MLP neurons of a small language model. Each row is named by its layer, matrix (gate and up: input weights) and neuron, and shows model dimensions 0-127. Each number is 128 + 24 x the weight over its row's rms, rounded and kept within 0 to 255. A neuron's up and down rows have the sign that makes its largest values positive.
After each neuron's rows, "fires in" lists the words (lower case) most often at its 100 highest values on Wikipedia text that the model never trained on.

L6.gate1190 [130 122 139 101 160 107 139 107 120 123 143  67 132 118 134 158 132 109 142 132 177  87 146 155 164 110 107 120 146  86 122 134 131 134 151 130 130 149 132 127  78  78 121 181 124  62 139 105  98 144 133 112 131 133  99  86 143 158 100 114 153 183 143 141 145  91 138 102 155 106  70 114 119 135  86 130 145 136  97 131  98 144 123 162 135 116  93 158  93 158 109 134 143 164  88 132 150 139 118 138 169 115  81  92  96 144  96 110 123 128 111 182 129 188  82 138 168 123 143 160 147 143 116 125 150 177 113 146]
L6.up1190 [ 93 123 174 134 145 138 101 108 145 172 164 110 110 127  91 140 165 155 115 111 176 125 144  81 150 123 130 119  95  94 131 132 137 102 144 126 143 155  88 130 114 133 120 149 100  93 154 100  91 126 189 112 112 143 131 112 107 141 147 105 153 144 111 138 137 119 145 131 165 144 100 125 137 131 103 136 127 129 135 142 148 165 190 156 173 148 102 156 128 141 117 134 112 103 139 134 121 110 113 113 130 105 127 104 137 112 118 103 122 108  99 128  90 138 116 118 161 130 167 127 152 173 153 134 121 136 129 177]
fires in: "s", "aon", "film", "series"

L7.gate1294 [156 101 147 134 125 143 166 108 128  81  83 124 112 150 138 176  92 158 114 138 134 109 148 154  76 114  96  91 134 156 128 108 115 138 167 127 150 125 118 145 129 139 154 117 163 150 113 122 125 140 140 120 123 149 145 134 144 132 123 159 119 116 158 136 138 176 142 107 117 115 116 134  85 142 110 117  89 150 118 145 112 135 131 159 128 155 121 115 124 107 138 118 104 141 144 162 164 122 138 133 140 159 147 100  88 159  88 124 135 182 100 145 189 133 170  79 143 173  85 169 150 149 119 105 140 138  87  82]
L7.up1294 [124 134 118 135 116 148 118 113  91 161 152 183  93 177 126 107 152 125 120 145 177 135 140 160  67 120 141 167 122 141  92  85 141  91 120 120 140 120 144 130 118 122  93 109  94 144 118 122 132 167  87 134 128  86 145 117 126 134 110 127 171 134  91 132 108  96 155 162 146  99 130  99 146 149 135 103 139  91 113 146 112  71  91 141  83 130  84  99 152 131 116 130 150 131 106 150 148 106 100 148 150 134 106 111 112 137  97  97 104 141  95 123 132 113 117 128 113 167 106 186 158 137 164 112 120 147 151 140]
fires in: "and", "have", "had", "or"

L7.gate676 [155 109 120 102 174 129 173 126 161 111 104 124  97 139 175 143 101 151 123 109 133 114 165 131 138 117 126  91 145 132 196 127 112 175 115 122  65  86 123  77 112 127  99 109 126 114 168 118 137  96 113 121 107  86  91 113 141 134 122 112 211 127  80 110 139 135  98 125 147 138 130 149  75 130 107  90 149 119 139 119  94 144 132 152 160 146 125 149 161 116  80 105  92 174 116 125 169  99 122 151 128 113 106 138 132  96 127 107 155 128 130 138 146 112 137 109 156 129 178 151 136 120  86 119 136 121  81 123]
L7.up676 [137 140 112 139 112 149 133 138 165 119 143  92 127  92 125 141 147 140 156 135 133 143 168 107 113 137 132  79 107 110 159 177 108 128 123 126  99 103 145 117 129  65 126 145 114 132 106  81 144 124  95 143 121 113 107 151 158 124 131  66 161 179 128 142 139 146 134 107 128 118 144 121 146 121 152  90 119 133 133  89 126 105 140 106 130 105 148 163 119 112 149 126 118 106  62 150 147 118 121 172 121  74 124 116 143  98 129 165  74  66 109 166 109 139 108 137 113 141 145 113 147 135 133 148 120 136 104  97]
fires in: "of", "to"

L7.gate530 [120  82 132 137 120 115 181 149 118 123 162 163 102 106 197 178 125 132 150 136 133 143  92 135 154 142  95 135 111 151 130 138 117 143 153 120 100 104 128 113 177 171 151 149  89 131 111 120 118 113 140 109  84 104 115 165 100 116 133 152 164 140 145 149 140 137 167 163 140 137 114 144  96 129 125 124 135  80 139 112 119 139 154  84 148 131 133 109 130 189 122 130 145 130  74 140 115 117  54 181 122 132  76 115 140 135 122 143 154 131 117 127 123 109 136 124 132 131 121 135  84  73 104 130 156 112 156 119]
L7.up530 [125 125 103 149 106 171 145 136 148 132  89 130 111 143 141 159 124 132 136 150  83 123 140 113 132 144 116 113 153 128 123 122 167  87 169 138 168 123 104 106 123 143 115 121 115 139 136 150 131 127 143 131 110  76 108 106 151 133 156 135 123 109 115 117 101 154 122 108  96 142 118 141 128 146 111 130 111 111 147 113 142 107 165 122 145 148 120 126 149 112 117 160 132 142  92 126 107 142  91 183  96 101 160 136 157 143 142 147 123 127  96 104 139 119 160  89 139 134 153 136 147 132 110 135 133 122 163 158]
fires in: "of", "order", "in"

L7.gate479 [148 137  91 122 104 130 107  74 129 132 169 155 121 154 110 139 124 105 106 137 111 145 115 155 133 154 108 120 124  94 134 122 183 145 136 159 110  95 140 121 109 157 149 118 155 124 156 181 105 152 137 150  98 133 141 149 189 116  80 124 104 124 141 135 121 109 118 124 111 115 120  89 103 149 118 129 138 117 137 111 132 124 138 153 178 132  98  92 122 159 118 155 158 163  66 118 125 102 166 128 115 115  98 111 132 175 126 136 143 123 104 119 117  74 161  88 118  84 119 120 134 145 143 144 131 162 133 143]
L7.up479 [137 146 137 144 152 139 106 109 155 138  92  71 158 147 117 131 136 139 120 103 149  99 116  99  95 114 133 130 151 142 130 116 147 130 110 109 150  81 140 125 116 151 148 143 115 147 146 145 134 154 137 202 157 146  91 116 145 106 125 135 158 168 112  90 138 120 118 106 116 130 138 158 104 109 133  81 134 143 135 130 114 137 128 137  95 143 118 148 126 149 156  95 135 173 110 128 110 100 112 137 154  73 119 147 106 155 163 126 151 185 170 119 136 127 117 182 176 153 174 100 104 123 141 137 129 181 101 139]
fires in: "with", "from"

L9.gate399 [123  87  87  81 130  81 101 147 118 131 133 121  69 119 135 164 120 125 143 139 138 125 129 125  83 109  92 127 179 116  86  92 180 135 145 146 125 148 109 128 106 178  94 118 158  85 166 158  87 108 163  87  96 113  90 156 155 110 129  97 175 116  78 145 147 151 136 131 139 121  71  87 142 120 161  86 150 163  99 128 119 115  89 158 148 146 172 129 103  98 138 147 106 152 120 126 124 130 136 136 131 115 121 143 186 162  92 115 127 118 117 127 127 113 134 127 127 173  75 146 119 142 132 160 147 115 138 123]
L9.up399 [124 105 137 116 139 163 131 197 113 131 143 110 159 109 141 134 144 117 132 110 131 152 134 109 126 144  99 101 126  56 124 130 124 147 125 129 128  92  71 108 144 146 134 144 119 155 107 112 139 146  89 138 119 108 114 112 143 160 104 122 151 154 134 139 145 137  96 112 101 138 113 149 138 168  79 122 101  83 123 144 153 174 123 112 159  73 116 119 127 132 136 111 104  99  95 139 128 103 117 124 151  49  84 112 127 145 126 122 119  88 121 176 107 136  90 134 122 170 122  76 120 143 182 144 116 106 128  84]
fires in: "after", "a", "to", "with", "following", "an"

L7.gate1114 [133 116 132 143 114 116 160 136 105  68 149 141 115 116 146 145 119 110 157 119  71 148 117 126 137 163 144 116 111 105 145 162  73 129 119 129  86 136 108 146 122 142  89 129 125 119 118 158 110 145 124 103 127  99  87 165 131 109 119 119 149 116 107 132 140 136 142 100 163  99 117 144 148 124  95 137 107 116 148 122  98 106 131  99 135 142 120 138 189  67 126 127 178 120 124 122 137  45 119 135 162 109 122 149 173 175 190 170  95 139  89 122 117 114 133 124 117  93 151 178 124  73 116 137 164 155 130 138]
L7.up1114 [126 105 124 141 134 119  94 141 146 145 138 109 146 155 139 108 158 156 147 110 152 128 140 144  95 144  83 132 174 133 162 131  87 131 112 145  89 129 108 151 141  96  81  93 146 157 134 142 118 152 168 132 134 170  94 134 100 133 137 169 127  72 107 152 102 134 133 131 113 134 124 142 121 127  75 134 162 166 155 139  90 145 131 128 122  96 116 102 110 128 127 158 117 133 104 104 126  65 153 104 143  89 135 171 141 137 142 120 144 151 117 103 139  92 167 107 101 148 162 155 168 169 142 120 130 122 115 126]
fires in: "of", "1", "fewest", "0"

L6.gate547 [145 113 100 124 148 106  94 154 122 123  88 135 143 139 187 133 145 106  88 131 145 145 106 126 115 112 137 106 134 124  87 103 129 107 151 134  98  99 103 110  92 150 103 142 120 152 161 110 119 175 129 116 148 113 156 130 146  88 134 148 133 104 129 132 141  98  98 142  98 121 157 119  91 116 134 129 138 116 102 145 108 105 107 132 123 119 121 108  92 131 114 109 142 146 129 116 126 134 118 159 163 108 115 137 141 160  84  93 156  99  83 135 144 152 127 124 126 136 173 135  96 137 115 156 147 133 134 104]
L6.up547 [108 110 127 142  82 127 155  90 126 131 107 144 113 134 142 172 146  99 149 132 145 122  97 185 124 114 141  99 149  79 152 146 150 164 114 127 170 108 109 139 104 163 113 137 122 139  90 164 158 130 124 128 119 129 127 129 171 156 185  90 163 153  85 145 183 117  70 146 100 100  94  67 156 111 112 145 143 189 103  87 100 125 119 114 105 158 145 144 127 141 153 102 102 120  64 110 143 136 139 137 108 112  82 110 131 123 155 123 151 160 123 131 144 130 140 112 183 154 169 107  93 105 113 134 141 120 117 142]
fires in: "of", "and", "with", "published"

L7.gate412 [136 150 133 117 131 101 164 139 112 125 185 116 119  97 167 113 145 102 160 121 122 146 117 146 130  99 119 141 170 172 136 109  93 108  96  95 125 132 140  63  81 159 130 157 115 117 140 124 169 136 128 143 149  78 167 109 129 106 130  90 141 152 156 124 155 150 137 158 136  75  75 124 147 174 131 127 136 102 110 144 104 124 115 159 136 107 143 133 154 111 158 159 174 106 100 113 104  92  94 106 132 140  93  94 104 128 123 136 155  71 121  96 113 152 119 128 133 117 142 140  94 140  78 128  98 133 100 127]
L7.up412 [114  83 143 127 145  63 107 125 181 122 100 102 134 121 121 155 118 161 120  80 121 127 149 125 107 164 104 119 132 135 113 133 149 150  83 139 103  89 118 106 107 111 140 128 123 147 125 126 136 110 109 137 118 120  78 156 154 128 162  96 153 106 126 126 111 168 156 133 134 141 141 108 127  90 126 115 103 119 150 102 121 145 130 134 157 148 112 129 139 149 108  87 110 121 118 151 154 153 171 142  96 108 121 115 100 115 138 115 154 135 143 116 147 148 126  68 127 108 133 130 124 176  85 152 107 129 127 127]
fires in: "of", "the", "to"

L2.gate778 [ 79 125  78 112 148 117 136 164 102 124 140 122 115  97 155 163 116 128 168 124 154 139 148 139 143  93 157 111 141 110 143 112 137 135 151 129 169 141 172 138 145 153  96 124 147 120 153 168  96 131 140 179 137 104  92 103 102 132 124  99 119 102 131 113 102 127 151 147 143 117  78 126 155 126 139 115 142 125 133 118 103 141 121 155 126 119 100 155 143 166  93 129  97 127 100 110 148 162 156 190 179 109  90  93 112 176 138 114  86 146 185 134 172 156 144 124 121 118 165 168 120 176 127  97 136  94 109 142]
L2.up778 [112 149 142 134 147 128 148 115 133 113 160 114 107 130 110 103 132 166 104 134 169 128 156 112 180 161 149 128 109 133 163 107 128 121 116  79 128  86  81 137 134 141 174 149 113 107 115 111 114 113 144 145  94 116 139 179 141 130 111 110 144 156 169 102 154  93 129 115 121 167  82 150 123 132 108  99 103 115 148 134 135 161 160  99 150 135 146 130  98 123 112 136 104 128 126  91 139 104 111 107 102 112 135 106  92 128 116 109  96 141 107  95 124 137 154 110 157 147 182 117 132 166 116 150 126 143 117  96]
fires in: "s", "music", "hollywood", "production", "film"

L6.gate1177 [117 111 126 125 122 151 145 137 113  78 124 146 105  76 198 162 133 120 139 110 120 140 143 141 122 122 112 120 112 138 136 153  88 126 168 163 116 161 111 100 122 121 142 160 161  86 140 141 149 139 140 159 158 113  95 140 113 116 128 117 123 122 109 113 125 120 139 126 159 121 101 102 163 110 144 131 162 146 100 134 124 147 113 138 151 129 153  90 155 152 102 158 113 116 124  99 126  99 102 112 131 118 114 130 187 174  78 123 122  94 121 106  92 136 147  77 144  93 138 193 110 113  73 146 126 108 106 111]
L6.up1177 [152 161 125 131 147 148 127 159 160 114 131 145 118 133 139 143  88 137 114 116 154 117 158 138  93 122 146  68 133 145 102 119 142  84 150 126 150 136 111  96 119  70 142 120 142 123 107 142 119 110 125 110 104 121  89  93 129 152 108 104 173 147 133 147  76 171 129 129 121 161 129  94 160 161 131 117 115 141 154 141  91 137 118 162 108 129 121 115 114  89  85  96 136 122 122 127 174 145 120 135 116  92 147 104 156 108 161 120 173 148  94 137 110 129 117 128 113 147 126 135 179 154 161 195 132 104 127 139]
fires in: "of", "from", "to"

L7.gate328 [138 135 152 137  98 161 165 109 113  90 144 190  76 128 148 129 170  75  92 115 141 147 166 134  86 110 141 131 151 145 132 120 117 109 117 139 104 152 116 126  88 141 116 112 154 133 145 126 101 111 117 111 124 139 172 125 117 118 156 149 123 130 110 126 114 164 129 104 165 171 134 127  94 129 127 117 104 151 108 154 190  78 127 115 139 162  89 149 123 125  98 169 101 181 123 166 148 129 147 121 147 136 131 100 113 168  85 137 137 152 134 110 152 171 174 100 177 176 144 104 102 146 117  73 146  80 129 109]
L7.up328 [156  95 139 149 129 170 161 115 104 140 144 120 117 120 136 139 162 119 182 112  97 123 158 151 148 116 145 155 141 172 135 137 131 158 132 128 153 129 143 157 118  85 149 131 125 118 141 144 120 115 129 171 109  97 155 119 122 109 140 124 120 136 108 126  92 135  97 132 169 150 143 103 113 154 126 156 172 139 136 112 154 122 132 129 128 147 160 145  98 152  91 171 134 141 126 102 123 137  50 162 108  99 134  85 126 141 151 100 152 170 121 142 101 147 136  53 142 140 122 121 126 102 112 116  95 146 130 120]
fires in: "not", "and", "or", "also"